MLP neurons of a small language model. Each row is named by its layer, matrix (gate and up: input weights) and neuron, and shows model dimensions 0-127. Each number is 128 + 32 x the weight over its row's rms, rounded and kept within 0 to 255. Numbers have three digits each. A neuron's up and down rows have the sign that makes its largest values positive.
A block is one neuron, or neurons of one layer that tend to fire together. After each block is what it responds to, as a language model described it from the Wikipedia text at the highest values.

L2.gate3:100084131135123151122107108145145112120145160130163161079147118104147111127077098134078111170092106128108159108108169115120138113093176125183131161126139150104152100172157132165091205123158103153094134102139081164109138122121098165166197139100126094083138130134154108097132164172224113117104172122087141156097133151122125074168107091095134143115086176151112114210097124125109107111134
L2.up3:100112142122124142136150147103145139148118123090077173190149111061160173093129117105167076135117130074193125179137111133184097146139155208071138142148145084098113152150106066080147089150148139146161115123168140205133171062100084078126104088179045109124144149162098100096120073145120118144089113131173081127089053099054070095119129151167125104145122162160115135119083151148150129125086
L2.gate5:164108106155125193127086061105134152143178170137161176144149100093146165102098127158102081152141105111120123174127095136158175146100176175163093135101170115120119106108120129183199112126166136148161153136119113116115075104199142181137150110189155095095109098098134137131150215202144070152156139150134106092087118147170122137140145117159098157156102187162101143124112136108138192186123
L2.up5:174129075107162136103132192108142089093181143170087140219147108078194087111124148147086144142140034147083125103123148110171199135106174134125075142107103130123185120067120118037117162136170151153161147142165117133127157151175169165155099213116113177116129136077107066129140130101180114125115153152161142144058113140091148154121143149138101125150070142129113084107153120127130129118128
L2.gate90:073125136149129070051116096141107146131115163157119163150121074071184065128087079103126104088165117157080093097105129110121134141100116131163125160096132143073161129105049102125150150158170197149101125108139095132097119129133153127125147105064149132169158144127160162106102093106114119131137171128046090142125130097132171079177133041078134081165140139142197141228152168176120129134173
L2.up90:069145154093169126114110106076122149203108116083096099093136131131125109106173129126100113139129232181059146114103111133135125114106197157100103144146121078079109127105131102143166168151158183151141112162161125122108189117100057129105114095147078128113110128155138137119162127140102117092142152113134086115089076148156125144080167131101157097180191127114133137119121169130121091117158
L2.gate142:080190146194053086172132088143157120137134227092134138135143202082154117096135105116116163071120117135141174135109131122125162141101100189167129136116117168134125101099138159138136103100152115104130124079119118104112090112122153142104147114150145149132066162109149142135121160142068104127123183141111139154093121124114138125109128154084102126128124116192144129160129143100172165121119
L2.up142:082104072094180107179120088099114095090189167129202138125168134129107083140189097148153087099126146065167132104152114138126128117090106106150137060120119147132106079192139121137111123146133103104129151105130159160168156115146127148083137142163153186138149096138134136148125118150132130169140135116159167150136115126104177074093105085104116133090200113116178143095129074087173138113119
L2.gate212:128106142115129163147151101152075153147164210160113120191117087160102086153172174105092146127162117135136170127072098138135153148097171129194133148173226158169106151134118185138098155179131130083077109161138173096194122111144078155160099068093141174102108122082095158093117169081136120173106177087098130127086199143139126118125127133153187195138139112107097106170140143142099131145114
L2.up212:145101130175138146083146080133121136140127097126186118146108105140083188194159162108111083135149104095111141115074116111118121088118085118110142131150189126208062147108121143065218121144102125109129120125146173085182107139131161153132055102144159171136124118109140108112106125106162104125178175175126109129110157131127083118122136150082187073189109188111153103089144092129134181104068
L2.gate250:150048161154130165104170131121139124108117131172189109096168133131154108129079083153131158110122136087132142198114096127176102134128148093170164121159142134120076090188129162124098124123096107125100092110103148120093084101192123232128159145128106108156121177108151087116121134134176144153149121107164132147120152179133164136198179114141157144129120163098123064158073084101091088158097
L2.up250:137049135165135097092092142138156076145086179170134148114189187157114109111067084129115128145111062134096179131133116173152127140105192167114123119146123119118097132180172146158108158137085085150126103145157147127120106093137165194139136095112090065182125170127147183123103117127128164127121080091092103135117122140150178114116162106179143141102153218134129130167115103093116104145079
L2.gate258:103072116121072076125148137083142102109112106104095137078156114189154127080089085123100066062131167140167073139142139115163105181121152110120151180130081112073147141095098202137152169157145167114142119119133137147091161161151139187137195144124148164136134111123131075106188143109124108128190198136121127159087164111111125121190104040070160108158161130118190161150139112190136078131147
L2.up258:164120155162087101117145107137099146133080141140085130103136190121170089065113123115161117105119157183119088151072135148099164101142137131147120168172128123152161100212173163163135170131129143136139091221134109119135185153036105144141130108149154132071120169165146173072167116127099141108170119141156155130063164154165135071162090095134114124099153152072157122177063164118083117132184
L2.gate263:141093091089161177165124117125162128088194160129153129117088083102169091117104069151109114138101157134107186088159086158169130111117201131119104140075112076109103151132138136201125166144106170141154108135153129146103149130116113166124111070185110102104137123146152144129209142114186082157149151093104213156119115084095119088130134085120123108174112151109094115166149146111176094126100
L2.up263:139078125129182150117132128177097179079136110096138123127100079097152167093058131141116064075168110193148134068082075130156111136213169147171112105095144122109100165132190139144156128115130134156083103224174139151155125098108184091114139146160156197160166120115164135116141128124139098095161120104125135182126117105158091107191118114091106122112163180109140117109184109132120168126101
L2.gate266:126194104159198118134131038127120124141165150076139177134134047080092100136123157139108084124127131144090177113075089095059145111117204113104144099077099152103159123117142110144141114133138104136152124114111095201105086102134088139128063155126098130148126071113157114151170175108107060157147077082176135142113094075134133115169122120174140128152122160121078145138163151090155177127042
L2.up266:133205135142139140096146100144158137142122115104132143123095086048146151133117120094110111124137106118098103137096138133063167158092117149086109141169102165127075112116122136119105111151132094114089145109127071164129214117132106131149130101073098171161144109137112146144131084115120112143078090155170156131056130111182107071147145142073157065150179174123150134116145094122127128115098
L2.gate368:147133094141101102142189179122123085121160104118122169139143116154119121209001139151136080112123103108153122172166111065077126144145144088147122141152169111141141126113156154122138098157108133162143117153109136185102185092055115126133170077142102097125063149148165069129131084185172146115132135151109110157082153121106103107187127156159140076124127149152128122126091104204141127115141
L2.up368:125124122143116138119072117139096072095106127175150103077214076100186138138176115131165118123104032138076135109068137143096163099123150121123111147169131098151159193156119106106138152192172106086194115104127140141080182083131186100106174149102105141125154134119080102123120075120153099143219107140136109106121136140104048153119128152049095136153126121117214136131120147138123192126155
L2.gate442:114128095115112168132146036133130154133102187101143136174156109121110086100136139159123085104087179088117144177209169135142101151126164147174127170169155149086143164152107110162128134121091140104070132080128136167129104111177065176167110137150196169134122153085132135172144166086128104144117178090150177108125180144086159116143146106090168140163097067143048177133115134104168118112123
L2.up442:084087164129126181167126195127162136126137122139111153160178124135112138143115126141139152123152101152116160133178133165123096115113150139128108169097207126098156146075181111184129137118132133158117141075150173081153166105123122119132113148165128124118096144085156135138142123138186059111155181166162134135063050134166121137117125100098160129111168130133136075164131153130214140123072
L2.gate461:114135162159148121117115127163097125227105121186123177113109152090134095081077096114087103139089179119140048176145132113107148153116180100107143154101098120097152115131151125093133148177164106126153187114145146129140182130157125204122117041138090120176090114105096117118192108145140104083095189143162124144094125077193129146123114102148083130143143168151137145154155190136124076126116
L2.up461:117137081150090061095125186204081135151136158140046149170097059125155127139122042122107132189113196112116109159142128209100150104112174080135113184125151070142132138114165116114082153105116111086121141151141114119164143108133140149107193124107126159149175134133101157074113098093154122159138184118130109127067103175124113121102174117137100130113101141103159166124124102147135132161131
L2.gate589:126079161108134171166117154189141139143171082131137098125153112126142144125049099148125116127174063122167201139118073137105134151159117087183136126146089131107099166144160170182171114146131084114127137127089168089124131140148171183120067122140142123088100229136158135138081055108151147095173189148151082115079138141136123163080140143199124136149152136121138109129113143108201159126098
L2.up589:057142076159143109112125098176091150078171159122128110116125075127119138133174118136137178146180145120112071122119082151183129093158144078132114134118164133130129142117135080199099127084160118046098096113186145123109095153168113166128078095146176126097114101133189156125132132177178125093180148146131188119083183180138173127159132157117160086223087154108146093164080083089181157181138
L2.gate701:141083212107107169193163136101183168218171094147141134115139128055156058179107134147122112096113113101142160144162158143146115161143173133130133075155120105086126146135071155118172170141092113191147085112150145122108101133069145172153097151171128128088108173097148153150147162106126121095099190113158126137120154132130147163181129123120089172168087125141137087143105156065079109173133
L2.up701:122058197142085166155129156148121202122189091138103120156123174106184058136095137093105134114123079167114202114126119142118123139100147154104121106116083110127103137119141093115114187090117118203137110105097157106062144115083164168113071144190119132126147121098146171168112128132088128103085209101165156134116148149143132175129074132112102130134155173149106106143082176121133148125127
L2.gate702:169136104126117133143112096067153082120059157125096099150102093145161181133046129081131169067142136103110139181082111086128183125176145132121156150118111147149126130128122136096183116158118101112134101165116140209065107076115118128137152115117077060136063125108153103153136120119128081100111104130065085136109134186117110088153166104151127064144084146121100119184130083128037078096103
L2.up702:169128117124125117192125121141155093165087111102098095157202113138173119117099115115128176108107078135144114226109108107170159153128134186077121146118090127137140158160063146085125126120146086131094144144144142152091167116091034114153148141086125060199104197129112096109121078141128125175166116187087160150138067190093111082147134134136119123049147178162064141113154123189135111106104
L2.gate706:163044138152125146102125111091153092091142127167164135184146076171146155152129112076106168148113188153140099188135088105157123143103129149122069116176126141078151119160078150119151145121150074101176134079131126085117069105145100097140184113141101131135108100171118141153120154128140113161123146155120105185096107142108177138163152079102109182156081148146157122109075101151155161108088
L2.up706:127160141178150112112143157071136073083134100160096084174162218178088096119105111132077107095128135089195104199143120124133135141095122115126092156125121112123079134127158144094092210076093151171105113125119095106133108117213173152115058113145093130163131117146112106146132094108107118184097086104127141121163131098160096088130118076074156155163101118197158111148118125153155154123136
Responds to: Quantity and position labels

L7.gate215:137125118085115166095151167043156116127126163118108119171140115080192072128125152184148091089116144096113074098133187073112108133152095122139114134103184117112099144115046104127166136146160150108132063099080132111122151136101176142104106091106175062127178116127146076166198094094100094120159065102098155140120134110128157134093115136120173179100128129093112095107125132109104083133120
L7.up215:150166089102167101077136107103158130144140112168099102127097080118169059139160131156122141073117129158141051102153118161081118133177153086108166116143135189122174081114090146121107161172164145127135132084072072140088103118111168126120092105130158117115120115150189123159134177142079092188080119113050139136121080137166167089127151094191160121099143181085111129097124074117111168124120
Responds to: Verb slot after subject

L5.gate318:169166142143103089103069132156097123130080151088095099084118122094109128148112172209162114109100116186197182132139090096156129158124159140106169102111181106053098209082065145115145140159176136160092160149148131121129146107096166125174162127103135062141140115128135134119157149138126108140136110038115186182143165167086165158161166141143101140138116190144131130105079151144106096150122
L5.up318:126134138189111115068125145146146152126125191105117133115067107135220099092153039087117124102131163130128153150109128137151115112108106150205149146113137205111130132150140105110160197160161117177031132128113161143101136106081160076151146172145113190157113110161143088121166109140122111133087143087105158167154145130129140070209125090115161197142105150103154162160160129115133121117135
L5.gate326:173141109148072120095113145165118149137091161140139137123084087203190137109088129160132117104195083126166114124110162060150051114175179128184168111131168122142071160090104163163191107147136100102138141113127105084092119172151167134169116101125210145116111104138180147157189168136175154088115108135056098133119122086157140102209095190131153163185112152130107171080053103163144181213118
L5.up326:149134152116141112062168138109173113107148172114125105123132188148119144097113073098092083133118184185084123124137104111147087183119089054085072165143125099131132144073149161087130154128152172135083114146187159124088139177149110156141145108134082124124138100085073067112169128141126160128153095140103138126170089078112189204137172122145164126094108071138155151191164109131130139095151
L5.gate571:100099168156082144125189104089064145116118178135116142095092123066147093140116120167138161103149147181167123173095087161074144142145142052200193137128065130085096136133091141106109136119144173163176105087130130152132135148098171131024132094128122165179123154126182107177123098150126083141112076155118147203142109122112121090122168167078155131152112101140157065098127136136169119132125
L5.up571:156136047148174162147130137079083090116165131122094106090074099154068118182069079149132144167112150113155165077095097117128093117173129125100095158083143134099093151146156119124170132220066030224135127126129106175122104118125114160138169141125128099068142084146107117157105141124125105135066137132075145110094125134113156138132112099107084103163104118113103072128098092115102108052056
L5.gate626:170168137117133150124165090204138165120133134107146095153102110132110146157129087129129143169121134133141155106069080164148143191104122064097143095146138099113133185131134111093129150136102139175137138107155168073141095139072135114123145105153132136129072178157170134157164067104157197144135099130185179174123111140083219190150180138102126164097079135141143118225055110115082122110088
L5.up626:138158179122140136113031138152153110121061101120134150088159138188116119136161152180157118080130190130162130124117094131090182149173112133114094140078100093136171151164126145123160125178083103124116155103153099112142112097143169066107088130150110109168124134175138152057187138110126152138172117118155141164209156114175113165124197103146145157127149157147135168120157139119136118125128
Responds to: Phrase heads and word-starts

L2.gate76:136143097034120092094183086102142120142129094103133110158143180147163107139149123107141063127105165120178084121180118132154135132090186166091167087074132169101148137093135081151171150123091168128118141081070110176104109092075112207126142091161117124117112073087160095130227161162138132075096172109120120156137128163098148145124160106134172109112092108190122108156081120148116140129122
L2.up76:125086095158128067093187114092116120151152127104145061188150145117154143096149144118123124169109123127117067099150192074135096167132128136152146121135102173083117152067137136107136191143126140125122130089088116128165094129128158152126185135131095090124166069162115177145138122119112175132060131103094087129141167131103144150119138063060144061140127152130177160140161091067140192150182
L2.gate169:078114118077147108059155108124105194152111144084124057070111123133110115113142183218127075125113125130092099081149128089119108156134101143141164089098106190091085123124077114174145100138133120170105188083112125155074092117152252156078129148059100090106191142093149150121100134112093164098111115086054098162128170144119135095165149097148186130138103119125134097085137110171121112131127
L2.up169:114105130142067109105136081111154139088153127176094040152173138141099119133125183142140143149068167103177156069172135117183100162169155124159155047087125126194125145122143178122141135109148096054103118144112144130174152151098155178176134123170136132127149167108116160150129145137124170098079131139123155117184102117118161107155136097105101148109103141103155106109093157158160059125124
L2.gate178:165138132126152142186183132103142104118142134216131143105153079109144142137088098112110125151101105084078123177148093131192130215102153074140099101166211095127110067112107131153149122154107068107138059075014168134109112115072109118110154121114090084127112143115183144097115101156130102144132109128106136115129154159128093117147125070133146119124133201161131150107112100177095125125087
L2.up178:124137081109131105144111138184082108111115116178082118135120136137174104180100092138115116102125142134111120147127099134115125212113156128125171153156099087152111123112130158115114140155120122131092168137117131151135101142070123143161114133101138158146120152053154131048141073084141118132109100152134073158092160115152169126174144125126136111115132136122138146156121122200139148100105
L2.gate223:148108124117094098126152159086148088141091149085132135161116136143167073168146127126168111116173105089126063180137125058116139147101118104165143110108156173078141127090071165142122184180101103138140061062094124097109081074169147148131073192085154148178062142109157132070198123093126165155121081127115121153170078134137113085154117115152183111081192120111173130100158123112131154098117
L2.up223:090105070127129133122134134087100127087107120104163148185117114134118146161141111089147113107173136119077110220160092143123132126142084140192156097110152140126068094170078137168122136116114167078099104101128100079160089125148154087115065172055128119137099132102141151093116140094148170135061144159159105154113090134181136134136158191164126144078112121040183109105150114080167151137127
L2.gate342:158150151081104152066117201114090132094132147159164144125127131139105076099118175139134079109150115175090127103123140115136092142114151128144129107155178088198088207177168129127156140087108096105186158173145085156218136128180132102118133138063094079118197143066126128107110137157128120121149176124154108148096119102138121171085156143067100109115112139097185095096121172115115163125213
L2.up342:146021123089164118141217093080131119147105090123136097130088142144157108159119117111149117198101158142180117130124133099191118155126143236123112128102125172080088179131117144081122138161144078096097141089105153068142185051137182159161129104103161082090170164135135087145183145125102077094082118118114118140117089147110108139129092122126134118132131129142193115167168113115128122094083
L2.gate433:183152085125160113139172142079141132118122119134115150140142139121103090059148110191093059122095071088093143061081159050130104111085120168175126071107103164113166190090127113156163155160146117132133138115105184164134093123151138132125050103102185151131128142136107099179129172120095127137084140063108171095138126125163148113152119080126214134110085155118220144122123153090103103186159
L2.up433:153108115135159116057130129060063081095108145073141095150091137127146103083131120143124106111150126181138181115081140096122098114095081177147165124072095135157160141114129116112148144170138073156140115080096130146169067088151160115085098144136181162219131144198135110145123155160098153090091096112098085137130079152167135095145115069094151153118134193097144177114114118105086138146150
L2.gate492:141135110092085169144164097082141096139106100077178131097076146132121110134168188115131122060144044095166093195153187165138149107078147154107180119144131120157175126123144134194192135160097146117165126127000130142091127125170157163098124112106120127118178126098155195114151097170140115134133093139126113121121144143143141170156106112119119083125135170128097097074137142125104187115100
L2.up492:156135160172113160107134094144101097128086101155119164078165154119197117151174128102097096111128089140159051065125086125116147191052148095100119131178175143129198116192123172130179165174080158095153142097104141107134143079082153130145105147128080128155109185096152128110167086168126164147156091130089108116141122106097135128136122168165130085089068129142146155127142124170094162100110
L2.gate498:158120080103028141103130123123150104119128145131134141141160114084112086078138138119141096155080182171135074114114098141133098154165122109164162111118142123098138144151109129156146129223151188147139159164144144117119042090169180124103146138127111174102176103138191181108146153140143116159089146076105072160066116085172188154201105152179065127060135149117150118139131147122139108137154
L2.up498:178127155142095122155154171101128062164131086090133070158087095098131121127119161110125100161142138178118137121102154133107089080130153131094146120105130149190175115160065131145086162132135100124137107169152112146159094070153143102129076076063079134106144128166118115139073152124120144108129143081121156138145053112169150108182118175137119149115132155121154107134118129129163111152155
L2.gate540:103114091047123130116127110054127092116136088087140180029110088089124101085121135079144111149130118134083125144146132126101135142104126109153183148105176162110084115093130123137129120142129156088152157163089080113163093196097145155065090132094175126136130114105199108138119144089174136144129179056118138090112123175097104164170163126129202158107126159175140127153124113086131119102120
L2.up540:127153134121142187135145120145053090150157156119134094088128131118092116126106183054124124140114116168063107125087112134131162150171100154133171123132175193134145118124137070110155150179095113118136160128106099129124117131110138129127097150106164158100152134198163163104122117095145124143155130097101146113138081125108092103137153099153129149105119185217081204139107136112148160158083
L2.gate577:142106179066091167088143098090118151145095115130105137133108176085111125149118118143096143119153145112142087154105109124149073107135092153099129090097109104111129118168138169175163130170129153095129165161115138141176077171136205148143085130042120096082083098150144069100155171125157176152114146105129129142171095065145100180134157188143123188112153183058139058121081167103150042086106
L2.up577:121108135135156151139160078131053168098124126126127065179145114144133141159176126108130114079090113123162119147201104114096104110108138123080124040173097105106088165171148106137132126146113093102095174163161138124134156132084140118139075164121140106142147122139165083142162157119120160142064121093139150161205085118172109119098146150142148155110195165156099074100082154134153112079060
L2.gate641:093132107104090105110131164083153176147161117131140134087112110113134098121097219151123073126124154167158075122154136087112096124106151130130244125120124157113104125093158161142139110130112145130107159111120094107137112188153188128117121142084122125152084086101138124133185148097141139081178141109172093155134186112153157160128125191114128128178157127082153081131194121108094197067147
L2.up641:122030151057136094084077139123136141094093124068169111132100136141114106133103137106096091101083161153180146045124168115118128129208116155149155102152102141138136160176124119119162096128142124170073167083127135105151154151226192048128105136182138132153195135162111123158114120118081132113079166111148171121157117090173161094099122140145188124124128183138152165179164213159082114085153
L2.gate651:093122104117114177121169107116152106143129205136180072143076089106170154127121087108129057116093123131117147112158064143116168163119163080130117139113157144154126135074083107128123138159173113070129162079112135126163146111136087186142193163084139147175143139087135122144116091092087126136137140089167176118145164122163158168119162129077104123211133112118192065137135085157160130124151
L2.up651:147137122088129125076153054137127069158133120155100100080020125115109145139106104103145117134094188120146140125153172155059090121122142117132084159161142116107088112185121126145142099109146069134122150158158085125150155139098110167150115142069110124162157110129141156100119122164119109103111166126191135126157085053169120112135090090013117094163125129150163076122106102080143118141093
L2.gate668:179172135078129173113167164078114127143108079172147088179100114115148100163145186123159107168076092104166086105149151044177094116097138125100115097113129149127157163123146097153111206175179151044134106154119151118174166126138103125167113144142138156058107158103083127135161197084119173108199138100107155159139181152115162127118119142105131125107141125108154154092090156122144123127143
L2.up668:138101136117131114088145120116120094103157135151130179062159124089201146116118114090156103130164141185115153148142182129103160146079093111150122138143127133161161144086195105153173111149134108148192133142105103122146038072110137116103172151086072117142151163128117097132164130147155084160172120109126065179114067104156139116106111108128154153075131095105153119049112115133092137144091
L2.gate683:149082076089155085066170120122113078108167141096040161099155116141139112137143132147136115103118179067142081093144138106071137125111156114101109159110171139125102140118139114133210106120142137106093118153087172127118171135163115170091095074132070113128086126129180077123165128143168113075124145093146132205163203159118111171119106136116175101140130150109086114088135091141171131116097
L2.up683:104108043174160131161206098112114146116106156166073162194167132170161130106167146152154080193118158169131135127136107153078162116092175115122090140111152133164112184170145098159108148130147168097158067119098157136109112143183147127128118103152094134051134154105174133106090113095158124117110132105119102138171183152092062147110179131131147174129109196087123144118068104151142126109124
L2.gate696:152145134085191094088166112108106090096139085141095166136070157092135143114119120200139089135140122122178103124179112120117093115183175116129144068147071119144106124192143159122133143173121110149142120148085178101086105144196141097095070134093135111077067127116183128140178131088122078086132144092128167141124156083156089080145092116178141154117170182123137122107110122143123100104108
L2.up696:127100106042123106153165099104137136095127074139059099143139110088106166126142085129124081164128189142138122131126125139162114109144068140057100101065083169164128157161142188107138127139148104130161147179122096169134103124159115065110082119119121144144186133218117084173087148138099134098084182142084110102174083209142138153137092101091153105070144037083169096070104104178077091114160
L2.gate737:177110112095139203114127167149114154176179115156126164118115119125167124167060103125150107137136093156068092169140156152132092104150158066149109115142147192087157104131086131123161109128086118110161092169106182120201166138096158145129106127113114117110064147143130115109161126132098067110132163171066127128108096104067148139171132175143140090151093130098142120131099099132161133208101
L2.up737:203065153115135149147106127199111124160131122172105141176124187096135159103112094127152074137099075150125145156093146111096102181172147087146085123168136142120063121104127140112122171170121104149100148207126142068166201136151156103160112177110108076117102152180126175112064140143117159174143098129147073168136119084143106126181090141114120084167134196161146108085134109174178146163111
Responds to: Word-initial prefix fragments

L5.gate91:090165130105121159155118150110174143135138133114152137166098125095126104126163106147104080098200122122082129140083163056122140178193137118154136133095116114113145169078109195156149132169114124154152136117160120139123067186168126137074113098113136178106111189106142072164168181045142138117160098135090163165174125157120090167198114156110134117203113064112174059158108159155139182161117
L5.up91:162120121137100186130168173102173108159160112087030168140196131084102144053143150087191130093135100146105125114103195093132149146149147134139119162106071114113181089161095145105140171165062116073174118086130123153113127137147115180088097119079085206107099104127148116173139104131164112142164116141121097130119118161087123115074123126097170116176102128181129066167146155061189120148135
L5.gate127:101149103111155111099148147136094118120156153140118148179162118111161105162179147141133123148125101120114160114105059098158182197102141085089092141122101097062175083076117155140129125145136143174148137094101101065148154085114151177097124131124158160071164125115123120202161117120154129146141077137157181185140159110092174096120155118125144136176064097056172056159115147198104128101114
L5.up127:121140120161090126174107141119055141166144117125144116122110177122139167119092128137125124133172127120156154155193161123153114106071117168188102085131068121186067118137194129123143138117211188071144163088088087105068150076113114114088113115168124180124071142182141139114103137122154128139178104126139092124161144118069080100080215103117183070068097152187097119189159153088139108132111
L5.gate253:122115149154053197161118160179085130182128136174169138127150142135150114075061143109091154129137115097147139103138109096106116146090163125135123125146157120085102062176134117121138131180125151155192150094142118093130114097187084052091137149131145137157096109131169151135169135166164098150100135079119141137101120073137105115135159178139146124115083162147144000148146136150185127115069
L5.up253:140019111126119115127162088063104132164137098120163148141154094148137102127188144101138140118184132134091156150116121109087056171170105085179120154121080134150169139101183170160128130076169114103113157115111087128162120138093105123092212120174111125147056106069129067076171078181125129122153107132133079132131155091162195133073143100146101149133063139157103131170094102118126125122128
L5.gate757:152112115225104160112147118180121107117140165115109151149098139062130119049121129142117130108150152100082064125150101111131157167136193125146194123092142110170110212173110158114141126182196179113160130137118156123130084120169132163103117160157076179132148183120144048132103091134167075139146096150117144168120130136100172074139145142167161106119094135164154119166103151178148175132173
L5.up757:128121154126097095069149083121073159126129130145204150103104143123082190157171087177162104135123152166120103148105117135065125116133142156092129124146115051034158135124088163138174117086160133129160157114133151162096152152146142095138140074050128137105127168068139138118161133148156094103164129148132132153093131108064143187124148115150126127127158161116111085153083125143135141112143
Responds to: Quantity-phrase heads